config.toml
n_layer = 11
d_model = 576
n_head = 9
n_kv_head = 1
head_dim = 64
d_mlp = 2304
vocab_size = 50257
activation = "swiglu"
norm = "rmsnorm"
norm_place = "pre"
norm_eps = 1e-05
positions = "rope"
rope_base = 32000.0
rope_fraction = 1.0
qk_norm = false
attn_scale = 0.125
bias = "none"
tie_embeddings = false
parallel_block = false
init = "orth"
init_std_qkv = 0.0214
init_std_o = 0.00456
init_std_up = 0.0214
init_std_down = 0.00228
optimizer = "muon"
lr = 0.00793
lr_mult_o = 2.0
lr_mult_up = 0.886
beta1 = 0.95
lr_head = 0.00657
grad_clip = 1.0
warmup_steps = 200
schedule = "wsd"
decay_fraction = 1.0
decay_shape = "linear"
final_lr_fraction = 0.1
batch_tokens = [65536, 131072, 262144]
seq_len = 512
doc_mask = true
train_tokens = 913400000
steps = 6604
dataset = "wikipedia_en"
MLP neurons of a small language model. Each row is named by its layer, matrix (gate and up: input weights; down: output weights) and neuron, and shows model dimensions 272-367. Each number is 128 + 24 x the weight over its row's rms, rounded and kept within 0 to 255. A neuron's up and down rows have the sign that makes its largest values positive.
Before each neuron's rows, "fires before" lists the tokens most often just after its 100 highest values on Wikipedia text that the model never trained on; "fires on" lists the tokens most often at its 100 highest values on Wikipedia text that the model never trained on. A number after a token or word is its count.

fires before: " " 77
fires on: "," 31, "-" 15, "|" 15, " from" 11, " " 8
L8.gate1408 [129 168 141 146 136 108 167 130 125 107 153 132 118 117 152 112 118 159  98 120 148 130 191 164 122 118 102 128  94  91 141 135 131 138 110 179 152 140 131 123 161 114 104 116  88 116 143 122 139 110 163 104 110 145 147 140 131 126 128 110 132 108 118 113 141 150 103 165 161 132 148 118 113 131 117 120 118 175 106  75 139 130  85 144 125 183 130 153 121 124 129  96 150 119 133 115]
L8.up1408 [ 99  91 139 127 146  97  86 144 117 131 116  96 124 103 134  53 127  94 132 133 136 115 104 118 136 167 139 129 133 131 123 139 152 116 135  92  79  87 150 132 106 105 120 143 114 140 110  98 167 145 144 121 123 149 126 118 166 102 173 117  96 133 117 158  97 113 112 159 134  94 106 155  96 121 135 119 148 192 115  74 122 139 133 104 132 155 152 146 110  96 116 134 102 147 163 128]
L8.down1408 [141 117 133 130 118 114 138 119 166  99 129 145 118 141  74 157  95 120 107 105 118 140  85 133 176 115 153 114 168  92 114 155 107 165 120  88 145 115  88 124 118 108 124 178 163 167 110 104 112 118 127 133 106 116 123 109 130 130 132 124 107 165  94 112 142 152 115  95 145 121 157 115 183 121 134 106  91 102 169 151 122 143 132 165 121 138 140 144  57 148 135 129 147 100 143  98]

fires before: " " 80
fires on: "," 79, " |" 8
L2.gate843 [100 157 121 163 102 154 126 143 139 125 136 119 127  95 126 112 111 136 147 161 149 133 146 136 118  98 112 118 118 128  86 146 219 161 135 167 148  55 112 104 116 156 102 151 130 160 106 108 133 160 141 153 114 109 164 121 151 158 186  86 122 120 184 150 135  93 182 134 152 159  94 109  95 156 103 173 124 124 124 155 167 108 110 128 110 128 126 139 142 164 142 118 172 106 119 100]
L2.up843 [136 113 148 180 166 126 130 137 130  99 146 176 142 139 168 104  89 173 133 132 129  94 127 108 101 114 112 128 160 126  91 140 195 121 160 147 109  81 130  69  79  89 126 116 102 174 124  90 106 158 178 181  88  97 156 129 132 125 147  99  73 100 139 184 148 152 184 128 133 120 102 113  67 153  99 147 122 119 144 137 144 109 117 133 121 141 138 114 111 134 127 152 175 104 150 114]
L2.down843 [ 88 152 118 105 126 138 121 135 167 146 149 117  89 108  98 139 157 118 124 137 108 179 149 110 126 109 143  91 152 154 124 118 125 124  99 147 113 105 158 157  79 150 150 160 108 144 147 129 140 134 124  80 149 134 132 113 155 158 124 119 129 150 126 153 120 143 124 163 182 114  73 117 124 100 149 168  56 131 101  70 155 109 100 134 147 129  73 138  92 150 113 132 132 137  92  94]

fires before: "4" 13, "7" 12, "1" 11, "6" 11, "9" 10, "3" 10
fires on: "." 64, "-" 15, "195" 7, "196" 4
L8.gate664 [136 149 123 130 135  98  97 101 140 134 134 141 148 147 146 139 124 126 128 141 117 132  96 146 114 130 114 125 162  94 169 132 147 102 131 102 127 132 142 152 173 124 125 114 191 183 136 123  84 134 120 125 131  80 177 145 153 152 145 126 139 119 146 161 119 102 117 119 101 102 154 143 147 155 102 141 135 128 118 134 153 112 105 167 154 208 165 125 115 139  97 114 100 145 157 100]
L8.up664 [156 171  91 150 131 132 104 115 140 149 150  78 129 127 144 120 135 145 141 136 115 141 177 139  95 146 110 107 142  80 119 117 117 129 133  93 130 103 131 189 158 140 143 145 139 138  98 110 111 115 123 111 112  75 141 138 124 135 113 136 141 141 134 151 112 128 123 178 170 128 157 167 165 162 109 134 136 134  92 113 151 140 122 142 136 193  96 155 128 115 111 150 144 114 142 116]
L8.down664 [122 175 143 130 118 132  81 171 125 165 100 130 193 111 144 135 151 116 127 118 130 126 117 142 127 154 108 149 121  90 162 111 137 138 123 143 103  83 119 129 147 139 136 137 117 123 124 147 110 107 174 130 118  81 129 117 123 136 128 118 102 141 129 182 154 129 112 123 116 102 152 117 157 197  78  81 132 127 160 108 151 142 138 150 120 119 120 123 138 100 149 129 126 121  92 120]

fires before: "0" 41, "-" 16, "978" 14, "1" 9, "2" 5, "5" 4
fires on: " " 67, "-" 14, "978" 14
L8.gate804 [101 103 127 113 122 126 127 155 167 133 140 140 133 142 100 130 149 125 117 123  98 148 127 129 120 154 113 140  49 102 122 121 153 127 144 111 116 133 169 103  77 113 120 100 145 142 128 153  97 117 108 134 131 126 126  96 156 107  99 111 123 107 131 133 144 161 128 176 114 110 122 125 108 159 147 134 155 168  94  81 154 138 141 130 105 143 142 140 136 144 155 110 137 143 120 119]
L8.up804 [120 118 111  92 104 111 116 178 166 144 127 121 137 140 121  99 153  97 130 140 141 145 131 115 126 138 140 121 142 144 147 165 172 131 144 148 128 149 119 141 134 148 119 154 124 125 109 145 153  93 162  71 160 115  99 105 175  93  95 159 137 132 141 135 153 106  97 133  84 177 135 116 118 107 123 161 145 121 159 115 138 129 133 131 160 158 120 140  62 141 101 153 126 110 135 126]
L8.down804 [133  95 134 138 141  99 126 117 154 137 159 101 135 134 112 161 133 149 106 116 127 153 106 139 108 138 123 122  78 118  94 145 140 140 135 154 100 165 120 149 137 154 145 165 187  92 115 182 115 125 113 136 146 123 132 121 140 128 148 146 139 137 176 139 126 124 115 140 101 113 134 162 117 168 160 123 152 125 157 109 152 125 104 120 158 143 184 105  90 112 112 160 125 137 124 126]

fires before: "2" 33, "1" 31, " " 19, "3" 5
fires on: "200" 28, "199" 18, "201" 16, " |" 15, "197" 5
L8.gate157 [119 169  91  93 151 107 143 147 152 144 107 118 190 107 149 150 119 117 119 116 137 122 136 155 128 101 138 107 153 160 174 141 114 115 119 129 137  95 153 117 106 105 159 125 153 137 111 122 186 127 101 152 134 129 136 114 129 163 120 130  81  85 153 153  86 125 126 150 122  87  99 140 127 117 140 110 132 137 150 126 126 154 127 114 129 110 150 129 135 101 118 119 156  93 112 119]
L8.up157 [156 148 125 150 148 127 137 127 137 142 126 109  93  96 128 133 145 157 131 124 128 130 129 157 183 136 114 110 125 105 114 110 115 147 112  77  88 104 144 114 132 133 188 106 112 142 131 148 107 143 104 146 118 151 101 118 150  89 130 125 120 112 123 167 129 107 140 127 125  85 135 122 135 110 183 133 153 136 129 165 123  94 138 160 152 141 131 176 119 139 149 123 141 192 156 146]
L8.down157 [149 124 159 153 120 137 145 132 146 113 135 112 142 139 108 107 125 134 144 125  95 158 157 134  86 137 106 184 143 148 110 127 128 137 148 108  92 127  90 134 159  97 140 152 117 123 145 127 148 107 169 125 151 134  84  96 144 133 109 134  84  86 145 151 161 141 149 150  80 138 129 112 163  81 117  70 131 131 132 150 176 113 108 133 122 164  60 149 142  93 117 115 162 118 130 118]

fires before: "0" 31, "2" 23, "1" 21, "3" 13, "4" 5
fires on: " " 57, "–" 42
L8.gate1528 [164 102 131 179  83 138 117  89 124 168 198 112 137 117 125  89 130 104  99 135 106 111 160 119 142 104 103 133 184 132 121 167 150 100 134 170 107 164 120 118 142 127 133 135 183 124 149 107 140 191 169 162 120 134 134 170 156 166 129 120 125 117 111  94 145 104  96 123  95 119 150 143 168 155 135 102 146 115 121  94 151 150 107 133 153 108 109  89 139 111 128  79 122  94 139 109]
L8.up1528 [117 108 110 130 116 143 170 140 122 135 151  91 130 118 183 183 117 175 134 157 111 170 100 162 131 145 111  75 157 142  92 149 132 129 112 110 112 130 117 138 168 159 123 142 157 118 110 138 159 109 147 129 145 139 127 129 140  93 117 118 164 111 142 101 125 143 122 146 164  74 133 132 165 148 144 167 108 132 140 134 132 101 124 159 145 117 122 161 156 113 122 106  91 154 116 120]
L8.down1528 [159 140 116 120  91 166 132 130 131 145 168 139 142 120 170 145 159 131  78 156 150 146 120  95 145 130 129 109 125 151 117 127 136 141 147 133 152 147 109 139 138 141 156 121 117 120 130 127 104 128 135 155 171 140 114 128 116 119 111 138 146 102 109 118 121  99 141 196 119 149 105 168 134 125 133 126 167  84 154  89 128  78 104 152 103 159 152 177 127 133 127 146 145 121 115 121]

fires before: " |" 96
fires on: " " 39, "\"" 8, "2" 8, " Info" 5
L8.gate1986 [134  82 108 116  99 137 103 124  88  94 118 104 114 165 103 118 142 159 171  83  97 141 123 155 150 115 138 138 145  96 114 113 174  96 114 112 138 196 134 110 128 147 110 141 141 122 106 112 149  79 144 138 130 142 142 142 110 117 150  85 128 125 111 124 111 142  86 162 123 142  91  89 140 125  74  99 133 114 164 104 143 148 156 110 115 142 132 138 121 106 122 178 153 133 112 115]
L8.up1986 [147 103  87 130 151 157 138 103 123 145  85 152 155 126 100 162 133 117  80 126 127 153 190  98 119  69  81 164 142 117  82 127 112 109 100 149 139 148 125 135 139 153 119 132 121 104 102 127 102 137  96 165  88 129 134 129 118 113  95 167 128  82 151 140 145 155 116 136 140 131 123 129 133 124  90 119 137  72 131 114 160 148 140 123 124 121 109 110 127 115 101 122 123 116 151 155]
L8.down1986 [148 141 114 111 126 153 120  97 147  76 100  98 141 109  77 149 143 170  81 139  67 132 147 110 112 135 114 141 114 105 133  91 101 131 149  89 120  87 116 105 119 117  87  78 121 123 146  87 164 168 133  85 117 148 118 190 117 121 124 129  80  94 106 136 166 113 135 130 117 157 118  99 114 118  97 127 115  80 132 142 107 177 147 129 154 120 144 101 167 164 108 135  70 128 134  77]

fires before: "1" 17, "2" 12, "7" 11, "0" 10, "3" 9, "5" 7
fires on: " " 40, "." 40, " (" 20
L8.gate738 [141 144 166 100  84 130 141 141 150 135 114 134 120 135 104 111 143 128 102 163 127  90  75  97 175 149  93 159 118 143 133 147 129 171 156 160 125 132 127  93 121 131 119 126 140 133 157 131 118 121 133 149 120  99 105 146 164 145 154 169 136 152 108 124 135 161 101 117 143 146 125 145 177 180 100 132 116 152 143 130 165 124 121 149 142 125 130 145 136 183 164 138  89 175 130  97]
L8.up738 [104 134  99 150 146  84 129 146 144 163 115 119 152 161 147 137 129 143 139 129 137 165 163 124 116 126  98 122 159 163 143 134 128 146 128 149 165 101 111 117 122 144 141 128 112 113 111  50 159 153  99  57 155 125 142 121  81 124 159 148 155 148 111 146 148 129 125 151 144 107 137 111 128 154 121 166 129 136 161 135 145 126 114 150 127 110 176  97 139 112 116 139 149 163 114 116]
L8.down738 [187 133 138 125 102 134 106 177 106 145 134 116 136 129  94 116 123 138  83 113 133  96 165 142 148 122 133 163 113  66 151 111 105 170 127 156 129 150 167 135 174 136 160 101 106 131 108 127  99 118 129 143 153 163 125 132 111 149 111 121 116 137 114 121 119  91 101 110 130 131 102 146  96 170 102 118  84 155 124 130 118 146 161 168 110 150 140 134 103 124 144 155  85 135 133 152]

fires before: " |" 38, " |\n\n" 16, "100" 6, "3" 6
fires on: " " 78, " |" 4
L8.gate2091 [143 124 129 151 136 112 158 110 113 108 129 135 122 154 114 115 139 172 120 155 149 176 179 120 168 132 132 156 111  99 137 167 110  91 114 107  81 135 134 132 124 105 160 150 158 155 161  81 104  70 129 138 138 134 124 110 130  97 154 122 158 130 181 137 164 124 105 151 121 147 157 130 109 190 120 138 144 152 102 129 118 142 128 157 109 134 102 104 166 149 138 162 169 159  71 133]
L8.up2091 [157 129 105 149 110 128 143 142 179 157 114 118 115 167 129 110 148 120 125 167 142 151 157 126  81 105 124 159 157 162 112 163 146 167 120 127 128 127 164 132 122 146 133 134 114 130 145 121 137 126 177 145 147 143 151  99 118  76 118 159 104  96  89 136 164 130 119 100 133 134 111 150 130 114 137 101 109 134 159 132 150 101 117 146 130 114 130 148  94 122 131 171 144 117  82 190]
L8.down2091 [148 144  93 131 110 126 151 130 143 134 113 136 129 145 119 129 115 139  99 116 150 150 139 127 134 154 155  80 145 119  95 160 126 128  95 152 194 105 103 108 125 141 110 105 137 145 147 132 122 103  87 117 116 123 104 120 148 101 149 129 107 146 159 108 154 132 133  98 118 143 140  94 113 115 172 128  95 139 108 131 129 120 101 143 129 134 136 107 112 161  82 144 191 172 108 118]

fires before: " " 59, " +" 7
fires on: " |" 73, "," 22
L2.gate124 [127 139 132 152 119 110 151 108 117 137 162 164 120 156 133  87  99 125  84 112 115 123  94 131 131 112  80 104 140  93 119 156  91 123  99 136 126 146  89 117  98 133 144 172  95 116 132 148 132 115 137 134 155 170 125 109 138 149  84 172  91 149 159 170 116 132 125 156  78 122 191  61  89 132 113 156  85 178  60 146 132 142 106 133 161 169 107 108  82 102 128  80 112 131 168 144]
L2.up124 [127 146 135 117 142 121  86 150 101 128 136 149 141 128 147 141 146 150 132 160 103 133 122 129 101  90 133 162 152 102 122 155 116 112 104 135  78 157  99 135 125 140 125 140  91 154 167 171 105 149 120 146 134 143 133 137 112 105 154 134 138 126 142 128  58 128 152 142 163 114 119 114 102  95 179 129 105 138 118 137 134 131 153 152 167 116 174 128 120  74 132 152 132  96 111 126]
L2.down124 [114 125 152 139 166 114  73 145 123 114 104 135 153 122 156 152  81  78 120 120 159 140 116 125  93 171 144 138 128 121 135 155 145 141 112 168 117 117  98 150 153 111 117 124 113 194 127 154 106 130 170 124 162 103 127  86 105 129 136 157 115 107 111  98 169 105 133 126 139 134 133 104 133 120 160 159 152 155  96 166 115 105 151 116 173  96 122 167 134 115 112  97 154 108 141 167]